{
  "qk_norm": false,
  "beta2": 0.99,
  "max_seq_len": 1024,
  "max_steps": 8573
}
MLP neurons of a small language model. Each row is named by its layer, matrix (down: output weights) and neuron, and shows model dimensions 186-249. Each number is 128 + 24 x the weight over its row's rms, rounded and kept within 0 to 255.
A block is one neuron, or neurons of one layer that tend to fire together. Before each block is what it responds to, as a language model described it from the Wikipedia text at the highest values.

Responds to: Compound head nouns
L6.down20 [140 130 161 140 104 117 168 185 132  96 112 111  97 125  79 131  92 149 101 146 131 131 133 124  95 130 134 109 162 175 140 103 108 115 113 148 114 102 123 120 123 102 153 130  92 152  98 132 139 148 119 148 100 101 124 122 171 101 108 117 113 130 135 157]
L6.down1063 [148 135 137 123 141 132 107 134 143  79  94 152 162 170 139 126 173 158 130 154 112  95 115 121 122 156 126 154 120 153 128 162 128 143 139 157  84  97  90 109 118 123 168 104 134 137 152 159  94 143  88 126  98 127 122 134 104 118 117 161 122 131 157 138]
L6.down1095 [143 141 133 167  92 147 116 130 117  73 123 114 179 124 128 137  97 134  93 157 117 150  98  89 133 109 131 117 105 163 145 144 159 125 162 111 129 140 129 117 135 101 134 139 169 117 159 106 126 123 129 134 144 115 133 126 143 108 119 144 108 150 145 112]
L6.down2023 [145 112  99 144 143 101 101 118 127  96  94 156 128 146 131  87 106 148  95 117 139 155 135  60 114 120  79 115 112 151 165 111 124 178 132 100  95 131 116 131 132 127 130 172 122 164 133 143  95 103 144 142 193 129 150 141 129 139  95 143 102 154 134 156]

Responds to: Formulaic phrase completions
L4.down46 [116 119 173 141  84 134 134 107 100 129 136 159 132 145 107 115 172  86 163 130 153 109 127 162 110 116 128 130 136  81 166 137 112 142 142 128 130 117  94 101 169 143 126 144 170 148 167 130  93 138 119  98 144 148 118 131 111 106 115 120 135 119 127 126]
L4.down258 [139 116 128 138  88 137 119 124 136 139 138 117 151 121 127 112 121 140 144 164  82  85 114 169 128 130 109 105 147 132 190  89 169 149 123  91 130 113 127 158 128 114 116 143 161 126 162  78 155 104  86  96 126 108 127 138 125 145 166 149 118 129 129 133]

Responds to: Mid-word name fragments
L2.down631 [112 132 151  93 143 133  86 168 163  65  71 112 125 128 132 116 123 101 130 121 146 133 106 109 128 131 110 108 112 146 129 141 151 180 127 109  92 145 119 102 110 131 115 140 105 174 192 122 155 151 128 101 142 119 139 102 152 132 146 137 112 142 154 153]
L2.down653 [117 115  97 118 122 139 129 130 111 183 139 127 147 167 132 140 135 150 146 124 114 148 132 110 122 101 120 114 156 115 138 142 147 123 129 119  96 143 149 139 122 160 129 163 129 177 176 108 125 161 127 142 164 107 166 144 117 129 175 170 120 118 158 133]
L2.down1242 [143 135 155 120 144 117  78  95  99 103 133 119 120 106 133 124 110 149  94 109 131 130 121 155 135 143 120 152 110 121 150 178 143 131 122 144 113 131 137 125 141 130 149 180 140 143 157 123 129 100 109 133 137 124  89 131 134  98 153 124  77  77 141 116]
L2.down1252 [141 113 120 123 156 153 105 137 164 104 140 108  94 148 137 112 133 156 103 143 105 151 119 103 143 125 122 112 116 120 133 150 138 137 137 118 135 152 122 121 144 159 109 165 140 151 162 115 129  92 153  88 139 103 113  90 113 149 116 113 127 131 134 165]
L2.down1319 [128 121 101 135 108 155  96 160  98 144 149  89 119 134 148 141 117 145 127 151 105 118  74 124 119 126 102 123 144 132 132 154 148 170 160 104 122 124 113 148 102  94 175 129 132 138 136 167 137 133  96 162 124 145 152 107 117 135 187 114 116 165 141 115]
L2.down1327 [116 119 134 141 116 123  89 126 154 110 125 167 123 134 106 131 144 134 169 129 166 132 132 135 185 119 109 101 170 138 129 137 141 118 135 162 115 112  89 109 142 175  95 100 159 138 110  98 110 124  96 126  87 116 154 112 117 121 139 107 106 101 134 127]
L2.down1694 [164 110 177 134 123 144  92 165  50 123 130 122  64 131 116 158 125 135 166 112 135 112 133 134  96 101 113  84 138 121 143 134 162 163 119  85 120 157 120 127 153 137  97 122 140 105 120 127  96 120 148 132 153 128 138 134 158 116 121 150 121  99 191 138]
L2.down1713 [146 143 171 156  92  98 118 129 136 138 135 114  96 170 137 156 114 168 114  70 144 151 121 141  88 154 135 120 155 136 156 156 136 153 152  81 119 118  99 131 136 118 160 117 163 106 137 147 141 162 102 132 113 144 105 135 101 116 154 160  94 131 107  95]

Responds to: Third-person object/possessive pronouns
L2.down71 [102 126 116 133 123  98 158 157 136 115 125  76  95  89  92  75 125  86  95 140 134 150 141 144 122 147 157 142  68 167 147  90 113 109 104  84 112 156 133 101 153 166 122  94 123 154 135 128 121 121 120 164 119 128 103  85 142 110 106  97 170 145 110 159]
L2.down202 [121 102 143  98 115 164  96 129 157 156 112 130 119 157 111 159 147  95 145 101 139 122 152 151 139 126 172 134 148 147 137  95 142 171 146 161 142 132 163 109 128 155 103 147 123 121 142 127 114 106 149 159 162  88  75 163 101 128 103 121 194 112 126 152]
L2.down258 [144 136 127 102 100 141 134 128 133 172 108  95  94 143 130 134 116  78 151 106 160 148 151 128  74 110 192 129 111 138 144 110 110 108 136 107 151 163 140 136 139 144  96 100 142 161  91 139 105 117 143 125 143 135 115 134 148 161 170 136 111 151 141 112]
L2.down476 [152 100 119 111 125 135  86 159 128 163  93 129  79 129 152  82 115  91 160 146 134 130 159 151 150 167 139 134 113 162 116 112 136 150 156 126 134 159 175 153 108 141  75 125 134 148 173 110 121 114 146 120 153 128 126 114  74 161 132  92  89 133 110 143]
L2.down801 [106 134 178 150 103 114 141 120 136 155 135  88 114 102 142 128 117 139 114 121 128 164 137 153 118 160  86 176 121 123 152 163 144 100 139 123  63 123 177 118 121 165 167 104 136 103 124 126  88 101 113 107 172 104 164 166  86 113 124  99 152 133 105 144]
L2.down1079 [129 143 143 125 117 112 133 136 111 195 124 180 109 127 103 111 161  76 127 143 123 147 172 123 100  83  98 117 132 141 143 147 135 108 144 102 105 130 156 130  96 165 138 117 156 152 136 100 109 139 111  94 134 126 162 139 104 126 189 146 124 132  84 137]
L2.down1195 [141 130 134 142 119 107 104 104 160 118 159 123 136 105 117 138 129 159 147 104 126 146 103 112 137 136  96 135 133 114 109 107 148 122 174 151 133 132 144 111 100 169 129 131 132 103 141 116 114 126 103 115 143 122 148 128  75 107 169 129 149 133 119  90]
L2.down1636 [109 162 165 108 171 116 138  95 137 157 140 113 178 134 136 140 120  97 128 130 138 104  99 145 196 141 120 124 103 123 141 114 159  90 201 122 131 143  96 117 112 132  85 139 163  73 106 154 154 112 164 137 149 150 124 126 129  74 159  99 144 119  90 117]

Responds to: Sports "team" word
L2.down82 [111 125 115 147 139 169 129  99 168 143 143  64  78 100 126 127 120 124 135 140 128 138 131 144 111 154 129 159 137 122 147 148 103 156 149  86 145 128 159  95 123 119  99 118 146 164 131 123 157  88 156 173 148 143 147 136  92 137 123 123 108 107 132 126]
L2.down297 [148 117 130 140 197 167 102 121 124 120 120 149 106  76 127 163 124 143 122  88 151 121 113  86 117 127 122 136 186  97 142 132 124 116 171 120 101  99 112 112 142 148 162 148 138 101 159 122 107 149 117 136 153 130  99 103  91 101 130 131 125 134 121 131]
L2.down996 [125 142 138  88 123 134 112 127 167 122 119 138 130 119 138 101 113 148 127 117 156 150 128 128 134 170 122 178 111 104 128 128 136 185 131 143 117 110 152 103 103 135  95 122 133 104 169 138 143  35 148 136 141  89 102 110 115 123 110  95 130 139 107 133]
L2.down1043 [107 108 105 102 163 141 103  91 131 116 122 146 140 145 101 152 130 125 124 123 147 143 137 151  69 136 165 138 143 115 142 118  86 128  95 146 135  90 113 130 127 153 113 150 132 146 137  84 128 164 162 128 113  89 134 140 105  99 124 143 128 118 164 118]
L2.down1171 [136 133  94 152 136 131 135 145  93 102 106  96 146 126 159 117 108 167 138 125 129 129 181 151 159 126 185 120  86 144 122 170 100 145 143  93 145 125 124  70 133 130 104 131 161 104 117 184 144 132 123 123 130  87 111 116 111  84 143 136 133 125 152 114]
L2.down1386 [ 96 104 131 113 127 110 161 142 114 147 125 164 157 123 125  94 126 151 109  92 182  89 128  85 113  94 151 149 151 144 125 141 177 133 106 109  71  99 126 132  87 160 120 121 144 143 126 135 106 134 171 121 102  94 147 106 133 145 140 100 153 112 124 150]
L2.down1400 [159 102 120 122 105 108 126 148 102 100 103 109  74  87 138 129 178  93 147 151 154  98 107 134 141 130  93 141 145 180 146 112 107 136 103 136 148 146 125 138 128 107 135 126 121 139 133  99 140 117 119 192 118 128 155 125 183 130 123 141 132 151 125 141]
L2.down1530 [165  77 131 142 138 145 174  86 141 116 174 130 142 124 101 137 136 110 155  97 113 146 152 126 174 163 124 139 108 134 143  82 134 215  97 178  97 115  96 141 141 135 130  96 114 145 148 131 161  93 150 108 100 133  96 143 104 149 169 131 152 139 104 114]

Responds to: Name-final subword pieces
L4.down1066 [118 116 135 135 102 138  86 116 101 125 104 112 147 129 135 129 115 150  88 116 109  80 134 123  78 105 187 127 156 111 148 117 120 108 170  96 135 150 140 120  96 129 125 128 146 110 142 143 172 162 162 134 110 133 145 125 149 135 141 130 141 114 153 104]
L4.down1728 [114 123 118 126 136 137 114 143 150 120 130 106 136 140 145 132 141 120  87 100  60 117 119 118 147 138 153 153 138  88 171 105 112  96 134  97 123 148 118 147 106 131 134 144 129 155 140 131 152 136  86  86 141 124 105 108 132 119 120 119 123 147 122 110]

Responds to: Last token of names
L6.down850 [143 121 174 130 136 134 145 122 136 106  87  96 149 138 103 153  67 148 131 126 126  81 139 124 121 144 123 110 137 132 144  88 105  79 116 141 119 100 121 134 179 103 183 131 146 179 130 128 148 163 124 124  94  95 144 140 120 131 124 137 104 114 200 141]
L6.down994 [117 164  54 124 158 162 136 143 112 119  78 150 110 125 131 136 118 108 127  93 140 177 134 141 150 119 103 134 110 185 111 105 116 117 107 124 181 154 213 126 133 174 165 119 110 139 119 139 129 164 142 137 123 138 152  85  89 110 117 128 136 141 147 146]
L6.down1398 [156 163 150  99 102 127 129 115  70 117 119 112 126 132 140 151 145 108  75 172 123  98 123  88 107 159  96 128 170 129 163  80 134 170 141 110 127 143 139 153  45 121 134  72 131 148 126 167 153 142 129  91  94 102  97 131 151 112 142 162 132  96 118 133]
L6.down1839 [ 97 140 102 116 142 156  82 122 124 106 149  87 131 127 161 110 111 158 150 118  93 112  79 119 134 141 127 150 118 165 108 159 174 167 167 140 138 125 144 117  97 175 149 130 113 142  78 104 169 124 111 126 138  95 136  93 124 121 123 113 128  85 115 115]